python train.py --head_dim=32 --vocab_size=8192 --positions="rope" --rope_fraction=1.0 --init_std_up=0.0314 --init_out_by_depth=true --lr=0.000587 --beta2=0.99 --weight_decay=0.15 --grad_clip=1.0 --warmup_steps=221 --decay_shape="linear" --seq_len=128 --steps=12994
MLP neurons of a small language model. Each row is named by its layer, matrix (gate and up: input weights; down: output weights) and neuron, and shows model dimensions 0-127. Each number is 128 + 24 x the weight over its row's rms, rounded and kept within 0 to 255. Numbers have three digits each. A neuron's up and down rows have the sign that makes its largest values positive.
After each neuron's rows, "fires on" lists the tokens most often at its 100 highest values on Wikipedia text that the model never trained on.

L5.gate488:146093129080148123138149096147144095144117129139093144111135141140126144139146164107107113124109173148132174111123094123156108142119142097084170100171147133135137126134140112143092130103127120097121138121096089103066100121142123128110117119163146115073113172169156121089100173108109147123113147134146122116164149114156110140139152163158120109111133131147113172131103145132160125168126
L5.up488:163126104082121111142096124130120120090143136172107134110145098106137127131124100127128144155130148155106180144132123108133156123157081146124157103147122102096139143126170151144125141158099148118137118139167151137103107115123151139150109179145120187132180152090136120103167178159133149116106103171141095111113150103127129118099119129136149186129105125141131134122141132129155118137092
L5.down488:137134097082163113152100087143138127136135171154107148117159100138100128124129146144162138152096128177082114137128135116175143124148116140134120080156106105099094110110147108172115091157137142102115134110143142113114092166104122107116140101129128154131127125135176120185105171135156196104059140115159108103097104132102113123140119124120136146086115152110123107131111158137159112124154
fires on: " comp", " Del", " Comp", "omp", " del", "ff"

L8.gate77:156137111158111119102065142164095139144102112132122125078131135093127120105128127126113127107143112090119112113113113127159133111131145168142136111142145119148124130173118112118138116095106147169127140128112061083149128077174102154117160140124141122089153134139108127159097161113126114157120152136100146150121103126104142117140165140115149166126118152125121103131158104146129133152083
L8.up77:126099165113177125110106121114093123139092158174136116106147118147152146116079095130096167120150124138138121120186138117103075102074135138136084155113134151128126140145141097108109137116113106099135109122066102109106146147142172134125135144107087134114103139094166124114111106132121143124127149122135123162098106130130088109140168139168145155127088112122117130157109188132135200075118
L8.down77:164133161165145137131107098109107147107126153137115120092153073108086085161087160132079117110118127136099128110167113088121131120074148121193115078130130135127082127148168101100132192094093160118135137114110118138134129110137156154112145125118131162098160154095175080120126083145129119129118115149148138141112138130138145169115173135151137124125129170124108093160146141108116148145136
fires on: " (", " in", ")", " L", " cm", "m"

L7.gate260:113142131163118131075160155125112155095176117137110155140098102131105117114177114126167133137146122105121111137131146139119163148137179072111139101144151163109161097122155101086121140119105138203112131133116150117121104124138142093173118106117127133101116103142082153107118180134105145153180139163102120123118099173128138148138125167123096136140164126102143090128162094133148103107145
L7.up260:160168125177134137062162166126135151094128101133102098147126124115132096091137097174193080132100127162118131138118136139129072164064155138117139105147146129175131122128156163184146148123134145114094122132155094175157140113130124112118115163152154113121106150104129117140157108141146102157127131103104155153095076105156140159126123164142158127164102121115141133117145094193129147130170
L7.down260:140140100180164135122135138154103160119114122099085083159094079128155150090106129134153105144086135121137122126155135093127090128111114112151136107117088112177122094125165105155151108127134132090094156124117117151184118130139115082155100140124120102130121128152134118127161097164178130154152167106074147137125109134123109174165104154143161135123104110134087165095146141118143118125150
fires on: "'", " Gu", "  ", "n", "\n", "s"

L5.gate521:148139153136100113129137175130082092125160124120129080090139100091174167125143123135152109145170152116145152108135097134135126108105142122116104138159114146123142098088117092096180156106144115166110143103096120104090127116187105113152105133115127118145094126148167145133118141098142094150125109136151113101133134137131154155146160142112136149135137103118114173146100129136171131181148
L5.up521:112145161124104158149119110128113134084140109078113127122110106122128154193123109141161139154184145147104170101104169127110167094110106120167153132182120169125143133145132148152192126144131108118098109125130156143154167167137122148109162173123128080106117153160100148119099131137140147099102129140140139128119135097118125150154100127131117103106129113129087114124107133117129136134157
L5.down521:127207135112151163124115136115114133102142119157132104148113136111133171169138104139137150129132169150098132108136124126102123114117117133091154125124076171148136150137145102111132090107140077115099126106128161171113169138156094149122169123110088134102148160143109126160110091099152156125119144139149165114110157114135136092103106099117141110134135131128120153145113151125120119114154
fires on: ":", "\n"

L5.gate162:109126132134120145130100112155110122139131135144129163113127113138115126139140155116165146145132180103145102141077134129151137123151204142105108098150129174115164170135150130091125122131143120165160163164170142117088145158171126105129143134144161162147132117109112122082117169133118093122110137139146102148104103102189142159130155181172145115132171160121136125134127103130132152127154
L5.up162:117116151140145127140138110128106139145100128122131107115141094140130089133120165150171125141136154093133152163128176148149110149166163169117127114142124135113181173125147145134142072171124102133134091175206154129139186132118102159114103146174118148155099132116117116109112127130158137146117146114136115111114127104190122149133142166149153089114156162119146127135113127120117158118151
L5.down162:134112144146114126079134126116124146153097143133054107130138137152113105119106120149157126147164151128113142100176120149159081143115075127163123119103126122138144092099110148125135115156100125131109125137102104149178112105095151124117141126120091116137122138123129115113142078139110096150134136103112144117182149125105096102124098066129140110143119102104142141154144097130129123142092
fires on: "–", " –", "s", "'", "-", "y"

L6.gate59:107147160147129147115126130156159137112116121152097132097137149051132117133144125135134124112109113120160129143088108133146157095153123127137144135122133184110132104134185117120137106122155127148153184160110139074090129112157130089151133137164168096107142110136094114130092153134133146142126109105115130145092082149122134142138171149100104089167132137119135086128149108090096152143149
L6.up59:121131123155116133104109118169127089165122172115107151152104088160125131129124173119103111154088130119177137122122121102116161141132135103133126133195172132118122128098121122145124154164130137108125134138109119152139124107145115114149122107111180137134092147141105139098126122162135137140154150144086144143122085126101107116141147148176121125149116124080099131162156134117082148075155
L6.down59:168135172092157152106133134118094111124107124111123133115134171143113111156098120156134091134147141128062109132126144095124147163136126147098146139150149133133155113148143140177144165091140106099070137140103141123099123162156143118156162129160107068117151124133155166096081086133151127153150148151159123155139170135142095153102110113165111099153135157115109165126099136126137118138151
fires on: "/", "ja", "avi", "–", "elt", " ="

L11.gate655:101155116149088121159144133147111097127110132112137090156114155099166118157183101130139122116171155135137171181178083126137123111095148135125150143120128106079150133118170130168131113145122106137109113124117133082112140131155135116083135132104124129080150142147091120156133153096154109090085130145088147150149110123106069118123121056126104141120170129112116128105099130098159095108117
L11.up655:107138149160148118150141131089134134129136172140102096168122079098108154131161152115086097096111118120114144134128117150145120085089119126138112144085104150123069089124121144100171137103113111109126080159139139092124122087115080130143100123137102120133096167117122120147124123159177134135116120181150125150185146120099151148114147116128156161118140171115164139124138151075138115160168
L11.down655:164132155122117137156141128068156111121116102099091125157112144141169133117130176128142153118135127114076173141131158122100121128123125105116166131068085114085120164159164119109100137109080171135115076143136204120127113157109121127117126124125141143155150121137106093139098113109120120097132101127133167147118106141108143119113142129099120096129106111118117171132113087085121153118092
fires on: "\n\n", ":", " •", " |", "-"

L8.gate613:143134129121061150137108137107155088154110083126085109141135083128174136118141173118146169143154142167084136154137146137142160145121134126093104131148163158083089114124116116112141100138115142150160151118101155103156117124135162092150114120102129125064133067167124164158112118116127050129147139140126141137110141156140118132119132144126147121122156093174154128115122106109147110132119
L8.up613:125123136142083155129159138121107113139107142117114140144131102139173083117122099144119117134119143161101131096166103133110130178138131125062098134093117164116102150101121121124143112101107124158118147109120130113103159118160146110125105128130121101095151067111122156147127105148176079176092164112094147105141134126117176100126136143133135152153097075112148152142095126142098098123122
L8.down613:144138140130118074158168154110112132138104130143157143152123098130189081125100114144136128126132140179134113100157111117141123122117110159137121138128157156133137111129100133158147096121127152170124154153118141141133165180126119104135093141145106122124105118082114131142119062137155087153109195156083130117118110113141152141117133146106191133115097091124160129172106167145099089100129
fires on: "'", "s", "t", "ve", "re", " Got"

L4.gate469:176103129119092101142086164152119113093130121141101140115124146130114132128150149122104128112129141145161120170133142104171123152136136086130135125138150151156087129155122153177159108132139150093130116089143097172113083117146149116151178129147131170145136108134147140161109155137106127079072164128132111091128144149103095093135145149135135178176085169088126149074171142142171124111136
L4.up469:131120148117089140089090125107149105141139137123108076132138154125109158173145095143096138157153120137142127158100148105138146122117149113119143146140150158091129073119085137146105156126154110130092085096121144144143097104138136152160170162152117142160144175124124150177095130120145161126092125178182109102143140125162127120149108151124151139152123154121139128138113109112172122138135
L4.down469:167159072077123100129124085128166118125115146113040146151165117127123122109116112154118149137160125168116130121101116092151124122107113116109139138126127141119134091128106166162114119117158149115093088153178098146143135104142160096156172118164124145115141104122142127144070142117147093134069117113160114097148129093129107130118134172119098150180108147124107126134165098138161135164127
fires on: " comp", " Exp", " Comp", "omp", " dep", " imp"

L8.gate662:060149135134100138091107137102144164124119122137142065122147175137132133105145114115113125103116128110167131159108095129125118126115130101132161143159131151090097111124185140138121105098146139120106158144132120101132112131129127118066145142128151150137176121057119106144105127178137098144149117119148141162097140123143056150127115107123102111129135131129151099092105104149157122136133
L8.up662:080104089141142157090105167130103145136075130121138131144155113118117142106141134097129109108102108163160086158107128109095111137161132120150103153129136116152105116175109157105113111096139100113130113134124135122120126082125139067136143121160164080166135105088169124128165113164100150133144120120158111077131133132090131098076139079080129120146115153096167114124154126145143133095130
L8.down662:160133131153166101147112125146151122137129105118148128133098175153154129113162097119126145159139150118143106140158111132128133108095134143086130101092082117120153150156161146140096145129136114124079153138129108123100140125107178124140117110144127150147113126136101140150086135145173174114134116166163155179146134129136135151088131105142100107122103162144112196110188130137093176122156
fires on: " to", "-", "–"

L3.gate608:174093108144104127150177101127141187148135102128126077159133138068121143148127151073145158147105161117139091117147117120163149112148174107127141142135150110150142158100129140112136111147146113088146154092113123164119135124110149130137159142135132130109078142084133105134092118175093132106158152106119135147096112143155138137090125131148115092121109150165161150156087155137130079109171
L3.up608:161105120133100102151101147126145160123128177126149154118161083142118155105075151136151150132093104140111133135132140170133114098117090098137086112149092074137129090147107134091137128134119105099125141144110157103139118151136088176139134155108145111134103167163133110144091145140148151107116110032163115164118149121159121087149129189138080123103131107136124142140110129099139156114175
L3.down608:096149177118100128098078155137138105138122126121167147095116133146130112093143090118118102093162115077100120123134167093118119114076116148117134116093142166119122119139133075151114149110101136192116112148107112127158065125136137122126115121098125168106144111168108104151160125104155125138143123142139126169150111134099147143159128099111166151112137121116086129104182126139156147145095
fires on: "ne", "e", "der", " —", "d", "ed"

L6.gate339:154153095141101129155131138129087090102108124138148140106140113089107094138114136128180099116201172138114097112108136127167134127133107149130101178115202138118156105120129121097123140165156121174112103123175102117124135081095125147154127136137105156100127138150095138133129155145120159169172084160120136091122130139135119152152118126136117163157151105130110119108167119120132146159170
L6.up339:076166115121101110087134132129130169122188125147128100184101148148130116130129104095147103120163122137095149130099149132102114141104126111122119143128143130105104102142131110130176165093096152145148135125151147129121168113102154142133157138164119176160080084110092130126166139137133130145112148115084121102121130148106114101099106154115100109112134125105099137112126116165066065144127
L6.down339:105131086144134109093156130156106105127116120111092119132134108129150119135147150148171078089125115110182111113151136089139077111131123133160117167130092141164130117116140148134123150132154135156095138103121110126106178134126103121114088095164149090109137101087098079084106128150135100161130147120121151146152093121159159116070134140136135140171163108166102140134115112115159143152137
fires on: "'", "s", ":", "ab", "od", "da"

L4.gate126:158120141151122139167130168135113130132120146117152122128171161099135096094084139103120116164107160121111114168172119147146143110120153134124121146142123062158138100164135093124127138146113126156130156148131148126121127113123127137177095154121109102086122132123134144134133151156124098126118138175123139128128117149098154115098132104147120167120142142126145049145104123085153148163100
L4.up126:149109187130113122126109140120102166160132128121130123142138122151130115120135143109174138138100101106131097122083152131134095193151095125133155138090210129125122146151108161075118133089111138088161157134123114147110132120148112117164128126132107123147165135123132100159171098126091181143090138110108144094104132089117134122087142091108142117054117106115179116158176111158127101126135
L4.down126:102117112122170139123110114130144129108138108122118137118114138148148145186136133146097117113155090118127155119149088145104100125104118129176112115116082121110130100131161118160175126121118102153155110133150133094140141144175127132134138121122150128098089095096157156065150136125107078138158143157116146148133110161148118156147135192148145144184122182134118159123080156109160140138136
fires on: "="

L4.gate711:134102121136130108151125112092092077128093101150154116151128141134167112136101161114119085127156147120068138109194128162158139106114137097178179150154168124150154134167164156108152179107113085137129146117080126118122119134112117102121142149111130135124068132169159127121144133115138159112143129129137120147145103147129136133114160119135073145114110121121110148172090154125177121107109
L4.up711:133074111140164100139150125099141130131120144098130097114149161118122158118079100112141114159147128130147125106104101119144152108113131154133102144133172089129129144114102079089142146118122119131136160103115125128181155126133119123132128150153142117081100159124080113138134169158114123092166119132144145158151132127142139074151120171161138106083143113079117088123171125106147153113161
L4.down711:122127176087111173094056154154152180116111115127145168130115106079115105121145131137121150117138115131109130128159143132089154149166118112105135163135143120123090128133092131160098123093144149130130084058150100130152089123141136146108133096119109128132170156122128133117111112113119122124133119102163129126081146113088108149124124118119118122165136100124107155105114097143115142171116
fires on: ":", "t", "e", "ed", "nt", " by"

L6.gate108:111126164163140165125080162096110107121124120132162088088090133083120187127137110089109110084135142122076152138131132119107142101105137122120169165123146174117142180087126108096130141154118074135143129119113159104150135129136136143122158173162124100084116133131086149143088146139118118133135103161157164132105117150130115141116152126107079134144131159089134159105135139154127162115125
L6.up108:149129180130148161139129145104121101125124137106169086113099164065131169154111114128162107121154129132086180122124143119102078135103104148109141136138143144132155153116080123132134165123103135105087087123126143092135185139110081160082150181137143107106145153135086158078104121101158134106106149141147163114124140131125091106114169077145135164133117149105102129130137123137111123131132
L6.down108:120125092102158146144137116187125120127132137123089103154108112124133100132110151151146111155146155115163123133136152133128100116136117132077106117136156085119148112151091138123146109131125206117081098155140129141127152124141169180141116153066146142107120119137152100130131106095161163095121163144145121132148148131138142088097140144136146125081150131186120147132121102091132082144120
fires on: "\n", "\n\n", "\"", ":", "|"